Weights of a small GPT-style language model, trained from scratch on English Wikipedia.
Training: a variant of Adam for these matrices, 911M tokens, 6951 steps.
MLP neurons of a small language model. Each row is named by its layer, matrix (gate and up: input weights) and neuron, and shows model dimensions 341-511. Each number is 500 + 25 x the weight over its row's rms, rounded and kept within 0 to 999. Numbers have three digits each. A neuron's up and down rows have the sign that makes its largest values positive.
After each neuron's rows is what it responds to, as a language model described it from the Wikipedia text at the highest values.

L4.gate1338:463488443499502505497477437491546525491485513488525503499469511535490526492523507483568445502472473504531505438464493503524490476498505443459526480511495484513492471494542490509470491482455468530513470484484498515518503491485493472443477499485485541542509496487514492469470489486477517486520514497550507510502484514538481505473525538522516516532505552521505501499494511455488499467508499460528502524501544511500529471499475507497527511527481487483494506524493517486484443480489486468544519493511496564490480496487
L4.up1338:493504513485472465490459511507463492516513523492525517553493529541558544463502491503536524502487473481509487482519521527500487473470532501514540502487436469493491487483523507521505486543497492509492520464510493544484500510508472500529511474530496521491462484455519513487513481473493463528492513539536545464504531492499448526459558531447485468503532501517497466522508467481507475544504506519594491519511559479466481492534492492494540528472476480494512509506476473504482524480481492500489495531468471502513487497516
Description: Word-initial subword stems

L4.gate1231:454535499495512484522476550516513504472474493505435487496488528517506540511501455491508493482483472479451502497476474519503445470518486530523525511463552496522505479504522500487535503491499498482503480503527489497495518510556486524522468510517481490510492470533496500495473520509500483500497515516518494523535525530517505509501523472493515500519501480479506503543491481480525519468503516519463545490454485480523488487499516503462496498481480497520492454509476516455480446521477497497466485493545481496484484540555
L4.up1231:500509473501456465538491483478547534409484486493519483528450522542509510528494510483502487492505497461485463524491512510527493490523515479518492514499481488512553495472522498521509459503505485481522491474445482525508471491491505512495494447539492459508508518520513504507501495483504471506487509474533461528475520510519525511480500485532521522496533517509499515497537505506516511535484474500454513531528522485543475531489479454502504471496529491527515485499454499502490480499520499489432525516500507471533515530535
Description: Coordinating conjunction after names

L6.gate150:483482503485542522469489501516515506454503498518487494481471519508499504501525493474524506478502520502525519517471465515486484505544493471488479491525480479479483526500513447526494476542545508513532523451513524520488506497488516473503492491529444461483500543477476495495504499490472507466476499459462502518538522495485430475511540569497452509529509524515497492518480524530519522490480486489487533504530477509508517434537480464508503529495484488468497505485491490492488497502466484502525436492503486518488501453505
L6.up150:530457490510535537474507518514517489468531533508495517506495486520512516550509517512476502459452486417530491520503508494480524485486445501486496479459496508444490523522510546530529525462523511556518490468531496528508504518523521485490505475452520483529463479538487515441454517507463540461506472489509479509460511544502480487509540477571539506489513503520484504495529486463524499496473461466507460509548532525502534448516479532508483507519481461515482504519505480470499484480522513496523474511536519507495529469545
Description: Attributive adjectives before nouns

L6.gate733:474502481544521490541551477509464537507496481514494483470500486473502452487497516515516472483520439520508511507518531531517560516498459499538494504520505519480520438480519462505478453542525508526555555486501463489481489496507487488469518525528505501534537531505515512494497485462488500467503492491525536504506522538518475499480481496504490497492534524502529481483497497490498549508470514503547515506526501509435518482472494441516491521505467499495501530507512510535496510505501530499491500531501439508506486503523
L6.up733:453540508480488531471513524523483478537483498472470523545490506491505494478537482488487485477485488530515428496507513548493502528542448521509507469560482505505500541498495481501488515486509514547524475505447498493494500499486494456497513474500502518471469538466514559505528492532494568504507456520461522505489523442478517495487495481485514473462501517514552558535441480494498498535506471481482513511567509506499518485480498567533483522486469477509482446501473482510496481535545507488484487528482503489478477529465
Description: Month names in dates

L4.gate168:488480491542471505471459461491515476526473501527504495482482517558485506506518458450474486546499495498480491496478508506525461529531494489460529522500488462515501495390493463506505526499531500476525514481477496499511464533482534443479509474494486482443538482518468497525482543484552497505532517474538535491511521486520481495547491501502489495488486512546492501490514492494514506511454485474466518509438524474492495505486523497492528479496547540483502479500486480488533451472527466500458494542477506529493495509496
L4.up168:519496480516477514514517530480517541503504517549523505477498486506495552491522486489483498489518528471494522476503489470458476463482451495504516500486483496466484511530474524500521485494467458555476469523525525558500510515500484538510495492483498483484496496519461472500490467493492476474522545531493471495485483557536528464551530518499506496508534523507472498503510511512456520448472538516505483493485526486498478466556511507518519465506546526478507498489496510479485498463508473492426475508475528499512511489528
Description: Preposition/infinitive "to"

L3.gate248:535501490525513479519475484507510533442506504502469488518481517476476506513477472485527461570509513496526480531534484466523506486469492493476504473474471491526513497449524484531480475498518480571508498519469488511487517478491460491496497503479519496505512528514482473519472470463510512546515508477512485506478464459499483502454445498498507517441480488449471505518474492527487475508519474548519457457504506533500501441486531489500490502514478505536492517529536498501471497459486464506492477495491476469482478515519
L3.up248:517490537521455484478511526481532488451483504486500525462485514479446529510499575546539486488465474495510500498481502561484514524517480538525529497512503507553508494538504516495507527488515510468511464473507474555490494542489530521470527509522511486521500505464504470492529492482519519517524499474464484467492510510538526490522456473497496523536527542502432510480489464481546515520502481484487487509533506519500520492504502472542459526499529488465536452480491539503500505496465470496541479502503504483495519514535
Description: Month names in dates

L6.gate887:508470497478538513510489512510513537503462544505532478468465521519471495504508485524520481493529508492496492473495460470528495484504499504499496487481486553505499495512506490495505515487501479482511500508471505503475496495484540503475519511452476497523506476515471441518528493451502516533528470493517493453516527468510507526522546509512495467499530487487531517482483518517514480473473517528542492505530504481497478475525499434533406519480526475527515460515536475516503490544517532523485542479504506512541501471505
L6.up887:532552474483502520482463472490440475495464479542520468518532467509470514517506521531442532509482508514479510509525522491493484495496507489431475479476518483523525464465469567455528468497491519492465490542482497509496449464485504481488524482480474506519481479506538535524469521528488510536442491499522499538498507469491481475471521492515512498498547518530482481512488501522477475489479488526486486489472475561477506506496489480492526503525457487495519488481507483531486478500494485514487483484493494438480547501492
Description: Table cell separators

L4.gate482:502480551490565489502494466503475463464479482490472538505515524553482511441470522550495519494481473525503477497447500498537481529498439473491435510500497482489485511534480501478501516497496499423481510474460532513488503521432496529489500506527470452478487471513512486503521518528518525479501528502458499512473497519476527484571461477497519445487521508494481484533501490446499474491511563493485471501526521525489513521513519528519515495518471454500515533474483520567549494530513501510462451481493493486451465507539
L4.up482:506520489490485488495496483490467480504505496479426445530492516480503527480443555542528483491514526523474474507554529535544527509511502513513530543483518490554486489551518479507549521527472478449499538442513538504483510480513497500488473478496517524467470513478476493511502512492487520472524473518467485483500533514485545452513497492474524502482499524485487517523510530497512506497489511482478439491504491476520511487435459481483552470500466497486491523474519483469503516508511512501503482440497507533509473513467
Description: Time-span boundary words

L3.gate707:496479526518443532497494518475519500459521493493476518485469452473486523521555527532482444492475500519500484511500546505481491490528463517469487518471462538517483514548503525487499506462496514569526512522510534464449488516504513440479520493466494465517510523481517488487531493485498517469535487487505473498481489518520517506496504555481517466488538466466526461502497520551529492452508451477525507507469491511473520513467453560510471464489511546496521481492459530543476497456532521522521496507473515518481470489515
L3.up707:504513489501487484526516515459488525487504520498522449528516470515505521493474503536497478480452450497475497498503509495517510538485496522489471490480466509445517499509526494544445524510501524543480531494473457513470506487491491491490494529491496495534508472537493509506460511505524490524532541502464518499449477454577493514493482536458490494518516477437530468518518472509504518500492517482490445475476529521494523476492482470517520519469523513494530507456437498448482466483376493495532551485516493494509521523505
Description: Name-initial word pieces

L6.gate806:486492502494488461482484516501486509482506507497482506468491505497487449463532477513463575509510490512506511473495508523484510487483500518474489484501543450466513505437505535502507529519536476454497486496501533485527464519491462451508464497524463475445475514548498452503507500469489485520474544476489514499499518509491463444463495501503480532476502495491518459471475487519480523507501505481538497462490502503523512558500494498502517477539464524543482509563472511474472513501484475528493519555498505499491482493491
L6.up806:503491527522485426483444486533520494509482475504477539526485534487481480441538511509499550470483500524498506465512518515513470509504499517492470509495475487440529507481538500496537504532506527480474506541449500495470508531509487511492542478551502502495468545522472514502459505505507513543508479452483482472473509533553477515467520498507461481527462500500468511468465489504527540470501498511509532510482522499548512505483518499510498497527469532521520475512466523494494459488469467500467517511455498536504500477499
Description: Slot before bare verb

L6.gate1318:512516539525535470495535488516492502460487507461483499514461520468471502501513509470484492494525518536471503520511536538523530481479526476519444489513503480460511485478497508518540520487568451472457529514483476519487492520503513525483524444459507498476521444509485557571462451502501462458475463494511469519486510529533480556474515488509505516493505502440504493514509469488454496496465502538509503538470466528494509502540544493511542501487488493506490527501477462491530520476500516492541505541495530504474543481524
L6.up1318:496463477498482536500496532482471512461481521521513529505497526468528484453456543470511535522499525533512505459495521488475490445530501517471452449513447520502555491474473493524518496504471480459506527490451463484453525505546444466489501504474492470475534474501529486489528498495476545516498500468481493487545485455463493475465484498517470476498488478500531478510506527508486477507499452511518525480496457500522505509530520500496483495500536576506487505509549490525493509494505507492486456488514531510481477504518
Description: Male kinship nouns

L3.gate951:493502505499483468441486528476462550505473485460498536543542499555484513446497512538472528483534493526482522514506485492529512497524456511509507508531566496455482504552520531470503517475505498474512503474472531481500517476496511493551535496493532544449473500499456507502473472531521518498500513541478427531491492495524448545487494466555485483489468535491515571479497500472527470443462489532507477486485472485518517461506551473507544456502546537487498498491512524507506528481551476498462492455435490493523520514468
L3.up951:465510495461500498473468497456453530465473502429484451534483503469509516526532480540504514450511503503577480514493474479516466499535483516492571523527545530473459527540498516509513533458546502452489503487481505500485520529514514500527513502498489546478463473485454472501522473532529493507500520508477508521489516472514558494510475502515528516501520521534485510556524496455508494493513501476500458494500505480506551501486510448494542474491542501485484477506479484488491467502523500485523516463435494485500486490494
Description: Boundary after a value

L6.gate1254:501456492503483470481461535533506502510509501481452466490537487503518521522485493516541483498465522461464503477505501503471508480510498498499473485488487484533518492485486521518496517493480497511519521477468516518474459485515537485497531506544514517506506518513503447443534471506456478487533460514483547508501511496536459532453496472546484491498509533466570514541500457518499509489526471490481485467524483512523464540532503488491521508480481492460510494519517461493532521485493486499503492513502520485478516518525
L6.up1254:495460516497520513512480519490508483512520469507501527481521534507498523511499457485555508469471518517509476503486478476436548495512462483478501526504527457506439502453508508523454504482470527510500539498483450479502542507528503447540494577463468503534528537484522499539541474514489490518515488513526506464536531482518463464488493485538550487507512522469484482525545506541503494533515554505514544495523501494454505534484510575484488516456500503497519500545527505472533519528520461481479538498441519477507497511508
Description: Proper-noun first pieces

L6.gate320:502478519530515490515466469487520524474529516497493493481508473464495470439420511476498506520473498544516441478532502518489509498514492448513539482454494479556488482458532502527492478479483537485536490466501504516493537514481522518492495537527459497492542496511516535516487432492540493499512520490531499527504505525529521491458494505486488547504495524539522510502499527499475501559509503485487556497491502474494513524496526457466462488484489521485500522474499462498465544543534494479468517511462471473488531506542
L6.up320:493490484455492518523536512549520500490479519527514542471527489515496508515479528488509472518473495514518479495488504463517526484494487429465530488466516486531500516536501489502512516532510460494525495499477474537473531552512471490539505488477501498522535507508505504506516480528494503478456490498506489488498534474495489543527498484481468536489509486507507575452480470522500519499487476495496537511505501473490462519497561538443522485501498496515501486465510503503467472471503475506464502436499488464521517471521
Description: Proper-name word pieces

L4.gate485:499486475494443483553524499496470493487503522506503501513504477548472504484503556514480505498490532488429492491527545468494485513481483503480453510531490517493496449549472513484486493551519508465501486465484510517521465500504542539518525513489440498507496451493550549505501483458490513476481537469519502546452477470461495502526532481497494488498481523488504528505502467476497491519484506507536487515503513514477460460534543462483527492528509472497502520542438496525481507463530534512511510495492464520495482491477
L4.up485:496512481531508538513511484485530463502541517526481485574532486521541468484538521484517511512472503503514493532490517494450487537533439503498509532518544513494480505530506521509521535497558508505481460470523472501544492474484453470514515513489531481479433447475486501497460496539511541511489544495533493521504493529557483516524491503479482469496506477461490491500513474481506530505512551469480528509473469473519477521486492496496508494499482510486454508483515519499450524503465521488513510490494545487463504521466
Description: Range connector after number

L3.gate468:474534524532522477473503504474534499464528459576525525507500483475523505493513504511470515449532519503487499503476482526505521516460527513472511506545528520499490460504490497491505513495481475464491510503445502531528509527495526516551503509500487507523489462477490481508487461486457494485475537503506473506540507495471509478497506505529457475508503498478491515496495466475489503512501492506526512503535505514474476524520501456494506520545500470484519536530479524523513547464528444518508499527464504498483507502510
L3.up468:451485489472556488522461463482527522490514516516483531473515516471507530485490501540484539467524509553479517483491514552479496494487508527526523504478532518495517458509512508473477563481524493508489490531519550502443525516503556465528507491518523503501474448497485471527430532488495466511488530486531533550456538459492500517510489490482471486569483511497520489483523505533485503492510491480505494520493519456487457518519507439477555453516509517501512513510510452459458497476486514513500470480481509513502486521503
Description: Marriage and family words

L3.gate1093:470531523528486465520494515466473567535528531534522544504527518503489499510467510531529499514451486510527499514491516469537524521455515480471473516467489523504484507536533478516455535512512482513510476486467519485465537542516487464563491497446529509494499531494468525522461502519542520503511518493476472482511485521511477479431511555508479521538524426514500480463513480493512503569506546458491498526487484525478502510487482518494535518487457490495517489502500465501517491481480476489512544503459524512478531509479
L3.up1093:521436535510499513457512491518499511525492460514520546488474491491470511487497586501502493476494477513527502493509523542499502519477542474476503513470499495511538507573497526523498500532494523501469489472516477492487460497432504497501458502516515493520498482484496449471506497487481499485472519536505527485483532488515479479509506505512514494497575545536502493475500501502529503497498525485539512500542480491475519493505542493526497520491509494484460535523510528540509513477499495513499495464500474495471489500496
Description: Word-initial partial pieces

L6.gate1341:562478484473518508523530513503501517499498488505526444490508544503524507527526489546499521506512465492486498491511486543488514511504459465529541497504505501496495453494520463486495509433530540488466477526514516485497521529504511483488500479500539513496448473496479468509475493552519540548483535502497547495512481511501514453481493472476467513494518509503491486554526527486490499512486492472473466521447478499473505534537534469522497515508516508513541525498535455536461507502472504500530582553496549485479489462528
L6.up1341:506506489477547492570467518500494497521498475534503456451497471503541511506491515531494503498498526507509515496502519519534509499503512501530510503483498447502547504494491492502501509433464475512517492513520479473484513498535484524550506469502532429481499492497506540542463482494510499484500508486518471478521503546522457549500507528481484517503504486513477524567497502536508501523506511499482495512552496475534496524493548515471514525523485536526509507460513539510495524513522467500459541529495514494520503502501
Description: Conjunction joining proper names

L6.gate133:507458471527487507469503495521476482501503494521508535508490527493510512496505495502450510471537510518488506489474509485480481485535514454462500480484548464459434473463483506531515464501475529543484491523504531504509521493500487487541475462489488534470509496457485453502484500521485495507558497505498556476518515530520488513494480469482478510518489508476506525505490489500495522535506514482541468543509514510534482508441507473504472491477471513473509492483534461504530511488517496496485545523460512461516471486455
L6.up133:465520500515492512495495523529458504511543486512485463494495484529479508513503482482513538509477504495489555471482555494529467524511500465504496465488463465497495519477469498495508487559516525518511501496502463503544481518520491515555513468496504499491482498482443497481502497485488463480527490500533539487501532543533460502553515482505538504531521497494479448490534521546478508541494512473524514496517527525478477519512427507460479534531477505474501505520487501446506488511466517495454472511484496468537480481463
Description: Governed prepositions and "became"

L3.gate214:534484551449477495498515495544517480492488469511560481515502492511510535468500477558458505495513512491489545489502502548542536474478501467511514487542460483464483514504503476485467460469556473483526539468502487521555493512513486455514509502478515506478428481509511499471508485488488484495513515475489502511520465522531525514497522498533513548518525498507468532474515513508504491507503519502484490539518516452498522467488536499493479536481486514536513514538467511481491481486506475492475485485486498476516480474488
L3.up214:511494472510480490527520541507541518505495501484513523462519515497523514497531491515462484523497532455509495525485503538502445507508504455486487495528501529483529526513566497512521456484502463464505510519483477516503564515506487515494506498496503504485504503479486482506516490533475486588486504487539495491461489506502538534478560496530474524512492540527528498492493494519497529473499503489551500505471482502531467529508569489522471489475531511517495498478523502493452433467483494503517505532464477469473496509475
Description: Connective "and"/"of" tokens

L3.gate1021:494548487545483462461526515492492543474493473514478511487494495466474473477513487471502475528536522519525478518516500491546481504514451489531497469446500464556490516465502506512506481528484505487450534537510516469465529525458530509510490504502530512502545524555474552518503519494530495518515502510479477474503495504495474502459510513519450491487497567501507507449528556516500548496494516479505536526532503493501504522485540462493466485529482554485456495523487496507485481517542481512489474465505489493500436492462
L3.up1021:459544482523491513528482491510490475532512490503536502499434450491560533488507496477514479468502507503510486511477489509473511451522559486489491514522507486480538464470486526493480537465501477516532465528483546479492478506436467529464518513524514488484527477476509527526476474506469516495538513525497535512527503508511537515531511497500504482454489474517480511516460455494466559480496509508511490458517537504511515535500472561472472471529505516484544508524467463503502516487485518517509523499532506472481503515521
Description: Verb-complement "to"

L3.gate1236:494475525517470482482514519503532512492476493481506518485446505539496523506516533492541487535551522511504498488493489491564492505538507468466477476500530488508501480524478485477459537494471488428515506504490508506548512534508486520488509504436468491437483488510501517520474502501463503528529496536532485517493512461513482554484523527467504483472503454472480509523479498475488518492462452493503508478474507529527495500497559455515517501479531555516493501448482488476495507528493523508540482517451544509469459502526
L3.up1236:475568522493527503486476412538489486491501517492508504487487509528522486498485470483491531484540488524448470558513468522473469449488498506532545511524473454498535500492485464511508459521492506479495533497492506463467527491490451500516490509506484465495536555530546545502516509520470559443483517489457483491507555519507578490490486469483538531507481516487533539500507453475508501503487473483468480515487518478529533489455516555490534500510482527478518470506464514488492530514497540497533464465498522482526458512504
Description: Relational preposition "with"